Weights of a small transformer language model: rotary positions.
MLP neurons of a small language model. Each row is named by its layer, matrix (gate and up: input weights; down: output weights) and neuron, and shows model dimensions 170-340. Each number is 128 + 24 x the weight over its row's rms, rounded and kept within 0 to 255. Numbers have three digits each. A neuron's up and down rows have the sign that makes its largest values positive.
A block is one neuron, or neurons of one layer that tend to fire together. Before each block is what it responds to, as a language model described it from the Wikipedia text at the highest values.

Responds to: Middle pieces of long words split into several tokens, following a prefix piece and preceding a suffix, e.g. rel-aps-ed, scr-ut-iny, rep-oss-essed.
L4.gate899:135101135148134145123157108146148123125117092152117099193126138131110117135101124173121127137135075142148126107102121122163137105146102099168102169138135130142114110121131103140164201127116084118130133127118227119163151141114125126162145117143117122130100125123137149116104132088116157144094145106184129120119117153109160129120101137142162099125152100135158146098120150097094079146102124110115122105088114085128149146126110146101098113117122137083178128123120105132164144121076175163089117120102157106100145093156
L4.up899:152097129130114132126166146112121139136132133164123129161093087075138115129168133100113142169173126094154138160118149147116167137153120144091115136096116161097117139135090085138129176146123146155106153168126139194114125148082132114130156132126145094127101153061145156139098113111101145094160114111113121128140121142143110111143117123157081111086129109100133126132125111132085131085115119158136113124135118136087149160075143174106133160162131098112183103115099094177121156172096122151126136137112130144159168127128
L4.down899:141131121130137131108141161114152096123107150122140130108125103107086122110095127107107086153143109122137138151138145123130115101162113140138138119119108151131122135100149109123108164126134120129083102160114141135144148141129128138127142142125138107106187111101174146137144066112081151155101145141204132162129126137118111140131141106115142118147139102109133114136167116097128105142101108128073143086136165119129089121118101130122153136117109104107151110096117113107113114149095159149150138171101106099113157127147
L4.gate959:130076125187155120098174131159122091124131085141121120169061103127126137134123118150136117128126118183115127132119099115120131095163134146125177125130147125160125105131113121157131132106151120112082111126080159081153133133145133157126142140187165143143122081112140128152122159104115150069134089135119119100121149156129129124156139091155134118127126157157110153134149136146159137097113147096131107141140149137154147158152160095188149127110155104131137110151153160142126136133123147139093165103114101139118193152095
L4.up959:083141143113159160129184142121105150117123107128097123126121078108112123115156136125100123117112126158099140137112111188125133128132104112156137141112143169172137132111071122150120134114153173112128144141144161120153125169111102116146100140106121108132117131107131192137078148128132188125165116105086101104126132078104109127094163137120157120111111139131117100122123133161165105163134136113120142128119163104125123123116112138165147163135162116131108109161132073162134142124138130098114163107159136104143133139148
L4.down959:144138135119132134146157163138122122128106129150107150152109064096079140093121104089132145115153167154147127136113129157133130112176110140140129154151137121130152101099057096139132181129142091082157171149102139130133142114121127102107133158118133134107144117096145139156090136140135145126101121146115108125140131127104120135118155120120158158124099123149123062123118138124132125130124122123142148125137163130156074150170101149141130078102119126111125105165144158122109110088073112123117165141135109139150176153175
L4.gate1208:136098092144109113153110062115138127081119130150117127120095152120124108101183115146099142122132149184165149103081097134132119088158134038134149152136165157119166126157172135107164139175136108147093139122124103096133096090078128106138155190123102137140158180102124158084129127095162120144135151132126067175138139106123151145147172115145089113086088130162122103167139116119123080166150109091121137142122143132130108164100152081106116129119104157154114149146131146134198142160146121086129114114120133120103109127142
L4.up1208:119103126132079159103152109108130129112163139181134169144150121056111136121133114126092113123120122162141105073138125130170149118151151107164200138130170133096143151151114115142125140131098130164130112098094120092166117111121140151103144143139110119060193114108127146144151143121148167112126131121104122130117140134131151093101173147085129141121098188113146114125137149112179105075158129115123148100155123163135120122143126147153137143121118125138140114080097129135125117153095176113095135116127112139180133088119
L4.down1208:121155120185149171147159099118142113128118125149124143110151121089155145081164137117076103102136123146124117053127124141139129114130139113148169130123147135149106140109160082124101136182135128101113119082137103103128131125088113117122138102104141128105123106154113165155156132095123108100139142152115118167089143142181096094126154150141155069109106171124134128134124157130193084096157153133146111118176159136093101145116105102116076119129167112136108152132110125143098136152143155120166115138128125131150166090114
L4.gate1286:132145145141106130143147109122146125081150125101112118162117106115137149100122118151137121134186101130117117145122090125140166120103095102155149136100129131128143116141141098129117151115155168106158105097124116108115138155168106138106142136130114115129176132077156175140120135143142126126143115117110098098075135094147122123158169119127162086106138095125112129103113149121140118151160112143145135093126141118144124109126097067129137141162154159115123137102113108156126116127112170172100129113103126119107124136150
L4.up1286:120148137168082076143163153126157122111140133121079115142143173140146176092171113134107105135170149104121108130101089137107155113138131162150080105146141121115150134138089113114127071180155109161088111153085139117150117125123151139177141075144121116129141125122102172117185124148145128160144115116130116147124138075177127141147119147121100150086156180136144112143140138127130138133113163162128159088149138106165137138100158125161133172105103124132122155127176136146105166145072115122184123139158160155128118145142
L4.down1286:107160120135133129106134149094135134121164133157114099173202136099109148100159141125177126115115120120172164160171106112127107142120138208134162110114124131133119143145153110127147092116136153129089176141152167114113100141112105142151131106132163105154141122123154170087125127154088156121189133113167108095126135136131119094130131169132151149095181140147138127120120131159127109112095155145123174124143163131135113161135155120143173136133126146160160134141112152144090140144094113115130110115114167145130155124112

Responds to: Opening double quotes in running prose where a quoted phrase, often a critic's words or nickname, begins mid-sentence, as in calling it "enchanting; weaker on "United States"/"US" and hyphens.
L3.gate473:114093120145131142097125118124123141128147132185102123098109115061124157145131149155111141104146171109105125116147107109096123142086166096124096120174123166126131158086153109152147159140125098134118081132113101112139144127132144141104117119120150171072145089112111155142093123108130149092115154140130117134118141079163177123154129115122105107129147091112120105111141130168153165122108152110109128156169147185113115153143108099100126171137115063158111165109129210101090103120119117168134147153105146164159161129118
L3.up473:106116133113128129117132189123129132133111101180116167153127124083121120168184162143166107092115155149155138186119123162151123145067114096145168135144136107158125166155157102097133123123169141137099129135136174133139110146161138139149143072148153133113140127147131112110142118105167108109098128165137117131104144124123111129117172176122153120146085107118129113147124139141147125118137152154148133136134130169127123140149138106153068178140133110151142106120151148164141100090157107128101119138155110147093086132098
L3.down473:107106127124183119131117133129113085131085146113067123119161149159112135147137123120122154120135187093118110179136135160122119162113119126150123144208130119107159124087151142105149106139150102127138131142092129134099156086181151164110114107128152112099183143127136088151145103158076120166090139134119088141136160133116154098129087132124086096131140077130111099091191106135125110086167119126136072119138131104089122169071144142110171117128098114091130117095114092151100127110176108163135121138073118159124138119091

Responds to: Opening parentheses after a name or phrase, starting an aside, like scorer counts in sports tables (Sutton (2), overtime (OT), (born 1946)).
L4.gate170:132158140134104081125149092127104116188130133168134112130107110107156118145064107127120097166113123134113092166114133107112142099152134113130154143124155127097096131127112128132140131128103177150153105127144153164131126094095113137156124122176132122132133124079129153131109092124162108132144115124173134120109070107160164128154123077120144125103102138120134137159151115094121110112140107151077132141108127159162140152104142117147088128155131096091102156111127080157113127107117154105126134093133136111130175144159
L4.up170:109162155138112095086107095142173117080156166116140112145161122107114117120111150109102152153142119161162146156116112126137088139088124158110112140124169164087119169115135179112124130140149118157144097095150087148115192141168121142117131146109119157153092133151161128121124115109140152132140187105122154121083119138145143138150141126115104130131137174079132109094167091144142082111114151120144145136119118112158167133138141104138106125119096180134134113120113127187088109151125135119130143150133155099123127155153
L4.down170:120118115171149097098135147096132093108161118114139104142157137101114145126132158080090133162140135119122148090118132185141143158102131105122120103150148101114117144084149170104141089108171121135138109060105154131114154124130131129141125165123107171165128119125145133159112110149141117145127138145132112153130135078101136142120148159099113172093116155127137102143145134132103092050170058082118099097112171115144189096133092128155126122169113118136125105145119104128132146090110131142135176123138127109108111137137
L4.gate449:124158140173130140099131151128160138130170113180135114131139165114135145133136147152131148149129154090131121103127126113124113105075133143180102091084157106126162108183162133176128134184130139159154135098125143160129109151152128148180130170126083144127126143110099108109100123122104123151151157142128129124142083112139150177135145086107135150125094137126137121099154147151164128136150253116102110103122146133142149113115148110150083151125163131172102127138125123154150121177133147119139116112126110159075120123174
L4.up449:142141140135125121088096105122144172143105130159102113137136110120137090112143104142110096099128141074134146102113141140113120121124109130125121114145152140127116099075156101104130133125159127173133088113115116151111095143169160102108114139123120143145120097126163136140142107155136150083147116125169079136101110145122103038100151137153129051100155151135131131155157106136105144087136047102143141117125149118125139130182126108113073104166114155129146104096114167129113146115117143102105153114142116114131150171160
L4.down449:156130139139147097105089154120117135147115147160141104120125127118140127178137143142132115134075140114137128139113108119156120145148136145120132137113154074131117143167117133155170113168163134147174079164134152132113124138122080148141096121108128153152132125129076125094094098133135136130107118129061129162113113115136125165138107088133111157159120199121117135111129121124126128063157164104150112105136153142135165078120114152120124116146117113114144141138106128174125123138149068090111149133117153113081119161134
L4.gate460:098141121115143133088115106092137170083111124117143114155122122108138129146153164128120138143149114108138102142104178105152130121111131166195099124121168141104110135132153117093152130132116118212149107136114147123150122145097143157122097109151153140155132136094111116106103167136148110116135114088118142155126147116122135147166120134139089065159129169115132173141191098142158146104126180154064152121107171150105158169112141148139141120176116125136128108124134149146102151115183118127142146116146115092066119129136
L4.up460:123148121126156105124157094125172132115106137157117159075133117091112143119129155121114124152128121111106116097150145157073125118084106143165160120138161141088118124109173137124118105146124134154140099130116166106116154105136135135105096111158086112117093114089154145151104160111170124087124126085105139163077158116110121108130097100163106088123149122088178142116137137144185091113132172126096146134119149119190162150127096132147175134130116101127102106112147090159122114142158049138126150131090115124135137135109
L4.down460:151171112106147109122100129117086116126148095116121127133137130132143138184146173116126131144152168118125068158122099106133137159105153127133123127143175149138133115123141155099103127137181115140167135104099122135100155126127151128112042156134161133155169168173137130129147131116094108127112114160111188125137123145100116135137114132147102147100146129193146098087187100125124125000131158117101132085125134135111137157150158130135152116148139114128128131126141112098126136157113143141106132107144087143126114107132
L4.gate781:131160146119140172111143159149124163150106092144111165148166112131121156128123108100143131141081140143134102132095112117118096135148143109130106175066159081114102096123125126105115128095143131139143152128113125146125114118118131123118076116139131106137113193128116144102109106130135110099124120129104144145142128114128120120139102134142109078111126138152162126104152184138088104121160167145131133086105109145150148118115142110101082116147171129133131120142140166182153131106162130134127105111112080099165119164139
L4.up781:102144137153114094130127164136110135116135106144141110124133116106092111147119155095159167148123178088119103100110152113138128118113110109141097140082143116145166115147097135130121114182137111151148132130145136122150127134139130128153096140129125166063122111099156184118088150149105149101138161156125160189152141125115131084123166158157144083129134141143162147157116134121151129137166204134134149144081125159165103131122164091121149119185141116101130132083134164103122125117177133119089120107119128130139156112137
L4.down781:122176124133159126099131145150120112126137102118111135135128126129131140126119114137142150120087158140122121124148115126143133103130119101116134147120132102130108103119119140108091158105143097130135146127120082146100127140125109135122056117120141130094143133117117119084095126139145112097117126133103146111115135115123094094119121125139132133123131139142116111140101144104127147000123214140129096127120174108137145116104107182111098138143119130143115133144152115119130123116122130131127111120170150174134138125148

Responds to: Word-internal pieces in the middle of long, split words, before the ending arrives, such as os in repositories, lig in obligations, gl in conglomerate.
L3.gate1347:102126127154133134121126160172127097141103153127141145176132121109106162144149085063124126150157123124105130168129043146077169119106131126162161124134139102120103094112147116129136139150185119098136115113123129106100103130105162139137103158126135101164088173115132118145165129121102150129156108090180116102122155112160124122132149152077133139133131113132122152141126109103130087144121144144110082105139156150120149139126139105117136143123146066082159099147106115119108101117147137117104127140182104117112122126160
L3.up1347:092159157098132120156147132159150127149114155165154127169115155144112154144170130099096127138120127130105129124136095176092140113142168141116114144098146112116118101142147156083102136137140176128151109152108184139122126162133162103122138097150068146150173139138166117130150141117154152104151105098146099107149163130148120116128125164142123112125145156149156153131120177117124132098119136124141111141127140148108122136106117093144089100127101111118089111161110087108163129111101144145159150143071139130135111062093
L3.down1347:125158121129110176125152165111120134125115111148122130151129145075105107124149151091119112131150099101123118144153096149117144120103149142141163134092127134151150095145108094136121150092103115118122143130123089109120149141119140134107171155154113117089167087087171081123111140166112107112158138090120121133114178110084096087115148168139128117147135146128079115102083120139176152127123134115151120118195155114135110138123131172116143160137144124098162122155163099111128113075123179190119129157103146124150129117107

Responds to: Fires on the middle piece of a multi-token word, mostly a verb stem after to/and that still needs a suffix, like toler(ating), intimid(ate), safegu(ard).
L5.gate309:176137130160100137144122176155108131160126121153128116109159130091127094100144149131127094119155123100125105169140132147140182096115124138127211128104148150134178120099114082127117140148118102101110128108092119121122158121094116136124155131151159128106133123113125165114113136118102144104123121152139090139088133126118125102112183134122116130171118144131129093100164156161134119093128152129132115118141168129160142095146126108129125116091117108075132123102121101112099158144109115140169140146138110134140154120105
L5.up309:129105101114116103168166136120134147091102127146127103157114126140113094152155093098116104178118143130111123129117150097128155113133096138116167105098132137163142123095093091136090125141121165097152118122125143141098139113143158135118145136133133118101149068128142140152119132130105141134160109133088108119114151118136118085113137127167142119147148096145101167142144123120126102122103130080147112069165185133110179106140116110108171090141123102094108124140130150156123151132122170142092134125122128144174143135108
L5.down309:121111123120127078158114108130122127162133127082141128142117142179182155104092152114150141125146129144089122107172152103146084132074111103119057153165122104120141110150108127141194102111099168120156096138169120121099150071136143179116153110127108139125121150168124066136139118098114131144121155089178148134137101136142136164110100111124094163125137128157132167096107095109119148164135203099102120117153058135159113104130113157120113121138102112109105121146144133115158152147115129108140127112092093092106084133111
L5.gate751:097096117126074131124114147073110161120121155110107126132142070104166140140143118130123128153113185109143122138123190102132150149148157122125120106152118129151160091076132130110164132065129115116132128118136103111146119162146098157117125106106136126141147118158153130163154139108115133143138128137128105120119121109156092115110109140148140120115128132090138077132130119144134141135133187112124121100145109112116106099104138092187092118129121083116100115112106122130108119119101142166113137124087133113115178095136
L5.up751:152117085160153123144124166143116121133170145135117142131103115149136114136168141114142128116137147132137192121122137132146169136138070102122125081152147148113156096146148137115124105143149110128151127132125096134099110138110149117120119115139141160104152132119121126137153126155099129135111139090048169104102105125165084136105135118125123156145108132108126135106123117111129133134144167120126106061121156118142091118112124071172125130113133130123093161089171121086173097107083058115127113117105131111125140109153
L5.down751:138142150159108079092135104146113143113159139180133085181150100150128120154167100151107101121129204106109110143141123112174155145144086167123169109133102123135156126148151131140110112162110109163126159118118156128091108155108130158113142102133137110141208121188138142113142107132097153083120149164155115100075143101172105105123127166107151121164125135092149144129144163153136131130130137106126133109108133162135126135109157126111117120139145111104112142074120119104131157119160126126150111103099183135142158116110
L5.gate1483:126141142173122137152103137137128129123118096159130111139117107143093177140153188084109147107089143106186169158137151139146137133115141132156131103144147116154136089115140152111135134117168094116109110129132109166105082187105127125127126157170116110099101130129110102111140132121150114158123161159112157125122115126103146080147128110094104090119127108084108150119131142144143154120133117143113108111125152144130072133113122116096152133126144100106132145084135161099162146109126099145146141136123075127137171063174
L5.up1483:171105144170087108129114123124092069099115139123107090132075120101182162115150135145182108136140145122133110144114133159134154183111062146124155125135133109118114098105162134110131147181137110102117069105107141155116124114123090104148132092133146129090115089141155142118132095133134140118150082096125143139115139119140159118114108139204109089112137099119141160122123156129208131133138128142163118083103176162138180121113152117150165112115124075118103157142116107112153155146105070165148133123148083148147135135100
L5.down1483:112148147156125112107125114123123089099160128144147087112125146085126135124118106134112124169101128099116183134111151114109150131097112143143147084091138119122133126139189087127125149163121104133156121085126145131121161172163127155137121133136188155108137126126115141114146130107139119139124123109093130114118124102140167157141138129122123059150111107126114142115112156155165142156126111182105126096112157135118143132147142119096097150129159102135124150146091166144080117105144108126145103153139117136145145122117
L5.gate1513:152098088163109104119109143133125103169080151105137131125120114161122083182185117130111123148126139088124112134127128134148158099086084165158151143107130116083115149115127101129111106152156159101120129096098126120098083122156082143114137140096128092060123111123114164158154092149141119102171119100107112114102128143115108085107125130146116157152107140140096150086097137124179097103124166106142138108150146152133134114139143142144214110098128116113131120112136153154133124143116117111121131124151106143126174112136
L5.up1513:141110108123107142125128154082060139120094129085147109120177110134139134106156059153120129143121139129165118137142107119113142108111125134128108140074143116121100160129142110152092075104162149113145118131147139123139077167151097089126136166103128109141115168126163135132116093128115106148138112114168151119131091114140131113107114119137164125112103110122099187124158175119163120081139160118140179121120097131112138127161183161130136115077147140147127113140140084182120117147116133125151124114133148099144123092088
L5.down1513:130146101131130096120156151145117118122144086128130144174128115080081125145134107125130146096096132107149113103094141143107174125114141129158166139118130113161125158109158073132149140160164147094123106110144160158142126109127109099136115154105138130158130138104155168132157082163165129135114121159116121133105151125118128140128128145125191110101133105167120153138090097105120120129121132113099139111165140163143142102154158172156182114106142101120169123126106129138115120122153092122102065125152138143146156130187

Responds to: Opening parentheses, sometimes quotes or dashes, right after a name or term, starting a gloss such as "(born 1982)", "(station code", "(brand name".
L5.gate189:075166141173119120105167139128145154144147127127112105147118130092146155163157167116137124176162144112107071119121131117128101128133123109139115105106167149098128119076137106111120133150182146144139122142096130102138162133087166108097097128138102126126116106144126145110096124129136101101125142146112128111147121114117121115155105157137126125153159103127112119119141168159117081147167186167124154124107187111132115117140156119148120080146166115107100120115136134147113135163112109151150124085129106099115161149159
L5.up189:100096114150129138106125135154133132146125113111158105121094151126133166132131160119120170141134118160122108134138079145113118114117097137174126118150135155097130137102131161127112121124104102136124130184133135114141154151160120144164129131091114136118131098139101145090112131099159107099148122127129139106151118158119124149158142110131131113188108144129171174151148121132137118134158225153111167107086100134116151103115119117150107163144144126148140111167137089149155147127134122144143138148125098134095116132131
L5.down189:129150118122141133132116135099151112131120133123151131137161106133107130114122094113173122139116153138122107105111115123150110130154127131135147167121165131115139112120122119098059160124147126119134136127126104105119128169158125127122114125144114138123139129138132121139130143142138134126132118101118134144102110125117122151129117130118111120142128129133159122137114131133143129000127192105121100122119141109121112128096138122129124141138140119122154154108115169144114155137130115183142207107150130144131103132125
L5.gate849:108103170101126115088109123129162129147151137134171144160115104153138112118137135106123146129137096146105103155133127153123150091123083127110153136135143146084122108112148106096137148158139158136130122093151145135161139160129111146100093151177139157132067114143147107126123134104133111153146166130129175123113159142090104091101140146116142128143132123103120136138186093141104094110114134134134142130125156136158123129175111130163134140114127123120128127164125154125126135148086102106172125125132110161119133157179
L5.up849:140130128149113143127157094097124108093114119114131105113057086107107160097130150129118118128153088095069133148147112170128149119140147174152098109105135144128129086167129086169131136142137132161127090146142144157126107114113116137153108148131140188147122127140162126085114134114111157143178132100145144178112145136156137083108115147147125116104138120101137121128138068102161150118126147110082112104153158099143144105123138112158134092111129126114109091098124173141160096143092121143132156145129115113122144149125
L5.down849:112129115156142119140118155113080117128123119121141156122143151113115159119112170131158120095169119177153113133117121106142128140142172113174144163110161128132144115179091143074168121154115131154161134123079135114158127122129141156114122135129123109120112175142142086173102106120152159131126138127120135198126154087112111070173143123108164160111149093132097130096143128091096132020135108128114152127165146134145134086137107106113127123134135131122106146150153136121125137112116159088099092093143137152137150119106
L5.gate1041:118116139119141088117119131135126136134171109118166134123100137110162130131115136151156138102188102115124104128182099145143170083107157119098107128112141137130129135090140128174174132121170105171113145152104125163131103151103108147145117092124149149125109122100132128124115106111118108126163162126171142134117088123138113092118161165140141125181124092121137126134129159158105150092160207163127134110122153104141147114120114134145144096158136119141118130097171115119113139066140173143096163120160125142068133082147
L5.up1041:112129138129149076098096122097133152101105140097096169169152125076129117114105112149155087096097149110124120109121129129101116129118138144169114153147125130100116079097137113122144140143158140118142123148114121110111142095162151123154108137162150143147130129106160119165129153092102163135117151117155144134132181136152123187092109107121073152129115122170137123148097103124117116104112126121149086128110117122143140125091122107131115145134153116156077154113132149093125118105125089158133133154123110101129144118142
L5.down1041:107153118113161127142123175133118120111144133148118119137099106075160137146144139123121113123181144156102109161123136145137155091093139094130084109122113101121158145129072172131160148109125128123126113106110122166125136131156107156128119123102114144113115106145125133089164116138142156129133127120108132146125136109147144122145176135133143121113143135089133114119120114115105148013158093126138147133134152120102118141123091143156125150158102094132133134100118137146137125133129143201118198102130089162095121132142
L5.gate1369:111126128079132159123145167126122110147100093093158133103129137160165135127079152120108168144100104092147152154129127160139151090143156112171144097159136119114098153150113107124103124137144180105162117095055130125128102136090128083128124132111084181091125123131131162144129101114144102132114123197131122150135144122116111124122145119106111090151149151175145099070108098142125147123144130134117133114124111130120122103101133173141137131134176151148125147139167133148097142123121123107143135163140098145095131151174
L5.up1369:086095116074133117157107147112137135140133130165121151122085119095133149122063114133130098128169119122105087107124143083114126148128088123127115102129141128104136150143152085112113132111133160116116144162105151128103156118145107107133170108109159139090154123085110144114126151116140144161148145125164092175069092114075127114111138136140149119138103154126100106148084126117128123095123170123146166126126152152158144099153142164148150136154085119154187100082163116126128114103149134129109149183108151123163116187130
L5.down1369:149129125115095144149143095143146119104114123132137119150142096138163120151142109129117139139128142112173165075146099145154138122134136159130117160138101113090109101159135129150132097124131115138154146152124131141122130122155131109141141150173126152137118138118100093105086123128104149094142124138126161142140122127088118151132121131114104103149134121101142119097123122156133120019148121070099115120124127116148139161106134146141096115125093137131154142152115139128141117163093120068077138161133059120137151160121